config = dict(
    num_hidden_layers=13,
    hidden_act='squared_relu',
    norm_eps=1e-05,
    positions='rope',
    rope_fraction=1.0,
    max_grad_norm=1.0,
    decay_shape='sqrt',
    max_seq_len=512,
)
MLP neurons of a small language model. Each row is named by its layer, matrix (down: output weights) and neuron, and shows model dimensions 320-447. Each number is 50 + 10 x the weight over its row's rms, rounded and kept within 0 to 99.
After each neuron's rows, "raises" lists the tokens whose logits its output raises most directly, leaving later layers aside.

L4.down865:41 49 46 31 56 59 54 46 49 48 43 65 53 48 41 55 38 47 54 38 58 66 64 79 53 60 42 54 60 66 47 52 56 50 36 55 49 47 54 41 63 60 53 49 45 47 31 54 50 53 23 47 39 49 72 27 69 69 36 53 49 26 34 52 64 66 57 65 58 34 52 37 42 62 34 52 59 62 46 52 32 50 61 69 47 53 52 45 53 50 53 39 54 42 49 55 47 62 61 65 59 58 45 54 34 47 29 49 68 54 62 51 57 47 44 49 49 47 42 57 54 53 48 66 41 45 54 39
raises: "oted", "ory", "s", "cont", "ed"

L4.down1628:62 50 58 47 41 76 39 57 49 39 50 63 37 46 58 52 55 49 42 38 56 43 48 44 27 39 65 63 56 56 29 57 63 34 58 50 51 50 34 46 66 44 59 59 65 60 38 50 36 52 30 62 63 63 60 51 45 37 45 37 48 56 62 60 43 56 58 44 42 52 53 46 62 45 74 47 49 44 34 33 43 68 40 50 61 55 34 76 43 53 43 52 45 67 71 60 55 42 52 36 35 46 56 67 26 29 61 49 32 45 46 45 53 52 66 57 51 46 52 38 41 34 42 66 43 57 44 31
raises: "e", "ifications", "uv", "ev", "etic"

L6.down1767:51 45 49 45 58 53 41 65 61 59 48 71 53 40 58 42 62 55 47 59 63 52 56 44 74 63 40 54 37 40 64 52 61 53 38 59 69 53 47 58 51 61 33 51 59 47 40 59 49 56 39 60 39 58 68 68 55 61 46 43 49 59 41 48 41 44 52 56 32 55 48 45 65 47 60 54 39 34 47 73 54 53 63 53 38 50 45 43 33 38 62 24 41 45 44 58 44 53 38 48 49 65 67 61 35 57 34 42 50 50 49 49 51 49 65 36 57 41 53 67 58 60 45 59 38 58 62 58
raises: "ate", "ately", "acy", "ado", "ats"

L6.down416:60 39 41 60 34 59 51 37 56 67 37 49 54 55 55 55 33 37 55 60 39 43 51 42 50 38 55 51 26 59 57 52 61 56 60 54 48 39 39 39 51 40 45 56 44 59 63 53 53 48 50 48 36 53 53 69 56 50 56 34 59 22 54 42 42 45 47 59 42 48 71 56 58 68 52 45 46 38 62 74 38 42 47 45 72 41 64 47 39 43 52 37 32 34 63 59 57 64 50 54 39 49 54 39 44 65 44 38 40 34 46 45 33 58 60 45 49 55 65 40 64 53 51 36 68 44 62 42
raises: "ery", "ary", "iers", "ers", "ership"

L6.down1728:47 78 65 50 41 61 44 59 46 35 46 68 52 45 55 54 43 46 56 53 40 56 61 56 61 44 40 60 49 65 47 38 41 36 65 52 48 50 57 53 37 59 59 57 47 53 54 33 42 49 57 37 51 39 50 57 58 53 45 43 72 45 43 36 54 41 87 46 42 62 62 61 55 55 44 46 45 45 31 43 54 40 45 51 54 44 60 49 58 50 45 62 57 43 69 44 32 62 33 30 45 46 60 47 56 49 54 45 50 48 49 57 56 47 49 55 48 36 57 56 47 46 47 41 45 62 50 52
raises: "aven", "here", "til", "ark", "ged"

L4.down446:50 41 32 37 47 51 37 71 43 44 40 49 53 62 53 41 56 52 70 46 53 35 48 53 77 56 48 58 53 51 50 58 39 40 54 54 50 36 32 57 62 49 42 43 31 56 43 65 37 60 59 55 48 69 41 58 46 46 37 50 50 46 53 37 46 53 51 55 49 45 28 39 59 49 52 60 40 54 58 27 46 49 40 75 46 53 56 46 62 48 63 48 54 52 46 54 52 61 55 60 49 51 53 67 51 39 44 49 52 37 68 62 54 39 41 59 44 69 46 59 55 50 46 57 38 51 64 66
raises: " their", " its", " his", "oun", " them"

L6.down1709:44 44 62 45 57 46 44 37 59 42 59 63 66 57 57 42 49 38 58 56 42 65 46 43 55 56 59 31 58 34 48 52 54 47 58 47 56 63 61 66 66 48 63 42 57 55 29 43 43 70 55 65 48 49 58 35 62 48 64 35 54 66 43 41 45 35 45 53 37 26 53 37 49 63 47 51 67 59 46 55 46 34 63 57 52 36 31 51 55 50 56 42 50 50 54 48 42 56 56 49 58 69 59 38 56 41 38 57 43 52 40 58 45 74 71 63 57 35 50 55 39 49 70 49 54 50 47 49
raises: "ice", " another", "ert", "iac", "ashed"

L6.down1757:50 54 53 53 45 50 49 54 56 56 53 50 49 54 47 46 61 65 65 28 55 45 41 62 49 44 44 59 42 52 52 57 45 51 45 53 58 60 57 58 43 52 25 47 52 54 57 32 42 47 42 54 48 64 41 31 40 54 29 54 50 53 61 41 57 43 61 49 52 50 37 64 57 59 51 60 68 47 57 55 40 65 44 60 43 56 34 35 38 53 35 55 49 55 45 59 45 61 40 42 62 44 47 55 59 49 57 47 57 62 56 55 46 54 31 34 54 50 41 31 46 66 41 48 58 61 57 62
raises: "ven", "ene", "ivity", "ions", "ains"

L6.down457:61 44 55 64 48 56 52 42 45 42 55 44 58 48 55 53 56 35 53 45 51 57 48 35 53 42 58 56 54 48 57 49 49 29 47 38 50 49 42 47 53 19 49 57 58 41 56 51 54 51 69 50 50 50 66 57 53 45 45 59 41 49 40 55 48 45 57 31 53 56 42 41 52 35 51 57 60 63 56 66 45 62 33 45 49 65 46 38 36 52 58 72 57 51 51 56 55 31 50 66 47 54 21 61 52 48 57 57 44 59 67 50 69 60 42 28 57 47 41 62 43 26 49 31 50 53 41 46
raises: " possible", "ants", "ture", "ester", " possibility"

L4.down348:34 21 59 58 49 47 37 49 33 41 42 73 52 46 64 47 41 59 51 50 64 55 38 53 67 54 47 50 67 46 58 52 71 42 49 59 50 35 43 42 62 46 33 52 52 53 47 51 52 48 56 54 56 45 36 49 44 75 57 50 69 32 53 57 42 30 61 63 60 42 57 62 44 46 54 48 58 59 51 55 60 45 48 62 55 47 50 48 51 33 55 49 49 58 67 51 39 63 42 44 51 53 45 60 51 40 51 49 45 53 33 56 42 42 42 54 64 55 54 53 44 64 43 48 46 75 54 50
raises: "ary", "aries", "aceutical", "eries", "olic"

L4.down1230:36 56 31 28 48 58 51 51 49 52 24 42 35 54 53 60 64 54 55 61 59 68 45 61 35 48 13 57 31 48 50 51 53 38 44 51 47 64 55 30 49 54 60 39 40 43 47 46 45 57 62 65 62 57 43 49 66 58 49 51 41 47 63 68 40 47 31 45 59 72 31 60 63 52 48 52 54 52 56 81 74 54 41 39 46 59 54 40 53 79 53 54 65 37 43 31 56 48 42 33 36 61 51 62 54 34 57 45 36 64 34 54 52 48 51 60 65 51 34 53 48 45 65 50 31 47 51 53
raises: "ine", "ination", "ín", "row", "ines"

L6.down1269:55 51 35 52 64 46 38 39 58 53 45 42 43 54 56 34 45 63 59 56 48 61 54 43 34 39 47 61 43 29 56 30 60 53 45 52 47 54 56 38 57 50 46 41 48 39 48 62 52 52 40 69 47 35 68 49 60 62 64 53 51 62 46 48 64 59 46 52 45 40 54 52 57 25 51 41 43 48 53 56 53 56 40 69 47 40 55 59 48 61 54 47 57 44 49 30 64 48 40 37 62 37 55 36 47 31 35 62 53 31 64 31 54 58 65 62 41 37 59 75 66 50 53 55 50 38 70 56
raises: "ed", "ow", "adow", "ake", "iet"

L4.down1126:49 59 43 48 55 57 60 47 61 57 72 50 57 48 52 69 38 52 46 65 45 66 49 56 32 59 66 38 44 62 55 58 45 49 53 56 62 39 46 59 30 35 36 42 53 53 42 60 42 49 54 58 55 57 49 52 37 41 61 44 44 33 65 35 33 43 42 55 58 49 42 52 49 61 43 48 52 37 41 49 46 47 48 67 67 49 57 51 55 58 74 47 47 49 43 64 42 51 53 52 74 46 39 62 45 66 36 45 59 55 50 36 40 53 40 60 44 70 55 50 50 44 38 46 45 44 55 43
raises: "sey", "्", "ack", "ieu", "ially"

L6.down17:42 52 61 45 49 65 37 74 45 46 37 31 47 68 53 49 71 46 48 60 55 57 56 49 66 50 54 47 23 44 56 55 65 59 49 42 57 46 48 47 53 58 52 21 40 61 47 54 51 52 35 78 47 39 55 64 41 48 43 44 32 37 47 63 44 44 60 55 50 38 50 56 59 61 59 52 51 43 62 44 67 44 52 52 44 61 49 52 55 48 56 42 61 58 36 43 49 54 46 63 39 29 49 64 48 38 46 34 34 54 65 42 57 49 43 48 34 74 65 31 44 48 63 60 39 47 58 46
raises: " remainder", "part", "ition", "esc", "sequently"

L6.down1541:54 53 56 27 43 52 58 58 50 45 48 59 63 56 47 48 58 41 60 47 55 47 39 52 31 53 34 37 43 55 42 60 36 53 61 50 56 45 58 47 30 39 65 33 57 44 40 64 35 31 42 48 45 47 68 59 60 57 54 49 58 52 51 47 45 48 57 47 44 61 46 59 48 35 55 45 54 56 35 62 36 46 71 48 47 47 54 50 34 43 40 39 41 55 38 56 53 54 36 50 63 56 52 37 59 58 36 53 47 61 39 66 50 55 52 41 59 47 61 60 32 65 49 68 52 51 60 52
raises: "ain", "aining", "agn", "che", "inal"

L6.down2000:48 52 46 66 36 48 55 56 36 34 50 53 35 45 59 54 45 45 48 71 53 52 30 44 44 55 47 75 54 61 53 68 62 52 74 31 59 39 51 38 34 56 59 48 43 47 40 59 49 63 57 45 42 42 48 40 29 44 42 46 43 46 17 49 52 48 36 41 46 38 56 51 58 42 49 36 31 59 47 75 62 55 67 48 60 48 44 44 51 43 57 53 50 52 48 60 53 58 61 54 62 45 56 32 32 52 51 45 41 39 51 55 66 73 57 43 44 62 55 55 53 32 45 47 30 55 48 39
raises: "ities", "ality", "ism", "ity", "ister"

L6.down1932:47 24 58 58 43 67 39 72 36 44 52 36 62 62 36 59 52 59 40 42 65 44 36 49 55 38 51 67 18 53 51 48 54 57 37 58 56 56 35 66 47 48 61 28 64 38 47 46 61 48 69 65 47 67 57 48 73 38 54 65 56 49 57 53 59 50 50 48 49 67 42 56 57 49 62 38 53 44 59 45 54 47 50 38 53 64 46 40 54 31 46 43 42 49 58 50 35 27 66 54 64 34 53 56 59 47 56 35 63 47 66 42 40 56 40 49 46 30 49 67 61 49 44 36 55 65 57 69
raises: "net", "ko", "ros", "hip", "ron"

L6.down1978:53 28 45 23 44 52 48 49 39 75 60 50 54 47 38 52 51 42 35 56 39 34 43 52 36 55 50 29 48 54 66 34 53 60 44 72 55 55 43 48 55 50 40 61 52 39 49 51 44 30 59 58 35 52 46 45 49 56 34 63 51 64 53 64 48 40 53 57 73 52 70 55 49 49 56 52 56 58 64 58 27 53 49 42 58 53 44 40 50 54 57 46 51 42 60 32 48 58 54 39 71 47 66 57 32 55 52 60 47 41 63 27 40 48 45 45 54 43 57 69 33 60 68 53 50 40 57 28
raises: " which", " order", "urn", "old", " addition"

L4.down826:57 63 47 39 32 49 51 53 28 59 51 47 46 52 35 32 47 36 43 55 60 59 49 63 38 53 49 46 57 39 73 61 42 58 61 48 49 44 60 59 53 43 38 36 51 54 57 43 41 63 58 42 37 50 49 34 30 53 39 64 55 34 60 37 45 52 54 40 42 41 78 62 63 39 53 52 54 69 52 55 57 45 57 52 38 64 46 31 42 41 49 56 53 33 51 44 50 42 60 47 48 65 45 49 47 51 57 45 47 29 46 40 47 45 40 38 61 39 50 52 60 32 52 32 47 51 49 59
raises: "ards", "ard", "ole", "oles", "illa"

L6.down1185:50 43 43 43 45 56 46 56 57 47 57 60 57 55 53 36 56 53 60 49 52 63 47 55 42 65 71 55 40 34 27 41 47 36 29 51 26 53 53 53 46 70 52 58 57 45 53 54 33 45 40 47 57 64 41 34 39 46 62 46 32 42 52 67 48 37 52 46 36 40 41 40 49 44 45 67 49 49 47 51 52 40 56 62 46 51 51 61 60 60 49 54 49 42 35 47 56 36 56 47 50 55 46 65 39 58 29 70 39 34 49 45 51 44 43 52 60 58 56 45 38 49 55 47 50 53 48 56
raises: "o", "abilities", "aine", "t", "ain"

L4.down139:43 31 62 60 43 45 54 47 46 62 40 55 50 37 50 50 41 59 37 47 42 58 29 50 44 58 48 55 50 39 38 48 50 63 68 53 41 42 50 51 57 42 41 45 51 49 64 57 42 32 46 62 57 47 53 41 45 58 57 39 39 31 44 51 58 36 64 65 31 43 45 56 49 46 45 71 58 46 30 52 49 37 62 41 47 53 59 42 53 52 49 49 50 58 45 56 33 46 55 43 68 65 60 33 39 49 50 41 40 32 51 39 43 46 46 48 32 64 41 39 42 50 39 38 46 53 47 49
raises: "age", "iers", "ive", "ism", "ock"

L6.down1731:51 34 17 47 48 53 50 52 50 43 45 57 40 56 68 49 63 56 61 33 67 48 46 54 37 53 37 52 42 48 61 76 48 45 30 51 54 50 45 61 38 64 30 48 50 57 50 41 30 50 50 53 44 53 36 33 51 39 55 59 39 44 62 41 35 62 61 35 46 38 44 33 58 37 53 38 68 23 68 59 31 22 61 47 46 68 57 55 42 36 61 41 37 48 49 62 47 42 48 36 42 55 40 64 37 41 45 57 44 46 44 53 55 48 65 47 42 54 46 33 37 38 42 60 50 43 58 52
raises: " on", " in", " upon", "è", "ators"

L6.down456:51 57 54 42 50 59 53 59 46 69 32 48 69 55 51 41 48 71 41 45 48 31 59 36 49 45 57 51 54 58 57 39 67 45 42 58 56 68 70 42 50 61 45 66 47 49 45 47 66 56 47 50 42 52 60 51 62 57 68 57 54 43 42 47 42 53 52 51 36 48 50 55 42 52 45 67 61 44 54 38 39 56 53 56 46 58 33 30 64 58 68 55 54 40 38 37 50 65 40 36 45 46 61 57 44 37 47 69 57 55 58 44 52 56 50 48 55 48 30 65 51 60 66 73 49 54 49 37
raises: "ied", "itis", "ating", "ant", "urn"

L4.down403:68 46 36 32 49 51 55 60 43 49 50 42 47 63 73 54 46 42 39 50 59 47 31 58 39 43 47 64 64 47 64 64 54 60 52 53 56 47 43 66 56 48 40 42 40 42 41 52 52 68 58 56 46 45 42 38 47 44 50 48 49 65 34 45 55 62 55 52 36 41 34 52 50 52 41 45 52 34 49 51 54 52 57 23 68 61 56 48 60 63 26 49 49 50 66 61 67 41 45 44 43 50 57 31 47 57 67 53 52 37 47 37 50 12 52 47 42 46 49 75 41 45 42 66 52 32 44 45
raises: "ually", "ual", "ault", "igned", " onto"

L4.down1443:53 45 58 66 59 41 59 43 46 20 49 38 55 32 39 47 52 51 65 49 57 52 40 28 69 69 43 39 42 51 52 37 56 58 46 43 38 43 49 47 61 47 54 38 37 54 64 46 52 47 53 54 47 66 59 59 48 26 71 44 55 51 60 54 66 41 58 67 41 42 51 38 59 61 39 49 59 56 54 64 48 53 59 46 41 70 47 51 53 50 67 46 45 44 48 27 41 35 52 36 36 67 55 62 52 48 49 61 44 47 31 68 55 20 47 55 56 43 44 54 39 44 64 52 44 44 46 51
raises: "ce", "ans", "ish", "iac", "asp"

L6.down53:61 35 41 39 41 45 48 53 41 47 30 43 55 61 47 66 62 53 71 68 40 58 59 47 53 51 51 52 43 44 58 49 53 51 47 56 51 61 44 49 52 50 45 42 42 29 54 60 48 49 35 37 65 37 42 63 48 57 56 27 42 26 43 71 64 63 37 50 52 60 35 51 56 35 53 57 37 50 54 37 47 51 52 49 59 55 61 43 60 46 72 58 46 45 33 45 43 62 37 47 31 34 62 40 35 65 52 56 24 52 51 52 46 45 60 48 27 61 57 52 50 60 35 67 42 58 57 55
raises: " help", " their", "eds", " its", " the"

L4.down2026:47 37 44 46 45 62 55 57 51 49 59 54 66 78 46 64 53 64 51 46 46 52 49 55 60 35 51 49 52 61 46 67 49 54 64 51 43 37 53 55 18 55 51 49 63 40 42 46 59 63 40 46 45 51 57 42 69 51 35 49 45 35 50 35 53 42 46 46 44 43 43 52 37 37 57 42 69 48 45 59 54 53 58 46 44 46 67 37 54 35 70 40 47 47 65 45 54 55 40 44 37 49 56 57 75 54 37 57 46 52 48 42 22 61 49 52 59 34 32 46 54 52 65 41 66 59 54 58
raises: "a", "é", "ocks", "ena", "ero"

L6.down388:49 41 55 53 40 58 39 40 50 46 46 62 65 38 46 57 59 50 49 51 44 61 30 66 61 59 46 40 47 56 42 59 53 69 41 44 55 47 51 34 51 41 50 44 54 38 38 61 47 41 49 40 60 44 51 49 53 35 33 48 34 31 49 81 55 59 41 70 72 73 35 56 48 64 55 59 36 45 57 40 73 52 52 66 37 59 53 52 52 49 66 41 37 48 37 42 63 42 59 41 28 46 52 69 50 57 38 53 52 63 37 63 53 44 41 37 53 53 55 61 55 63 41 33 26 44 52 43
raises: "ful", "ping", "back", "ped", "ined"

L4.down361:31 42 43 58 37 74 39 34 49 66 50 38 55 36 43 54 55 36 48 41 56 50 47 46 66 36 56 49 25 65 61 43 46 64 68 46 56 52 43 49 55 55 46 69 48 75 67 49 35 60 70 54 65 57 49 68 49 35 67 44 24 46 44 50 57 37 55 50 49 36 69 39 66 51 53 46 54 51 46 61 49 65 40 69 43 46 60 29 48 44 50 56 53 49 56 46 59 51 52 47 52 50 37 51 62 69 54 46 45 48 34 47 52 45 62 50 34 60 45 69 36 62 45 40 34 53 32 48
raises: "ho", "|---|---|---|---|", " →", "ithe", "ene"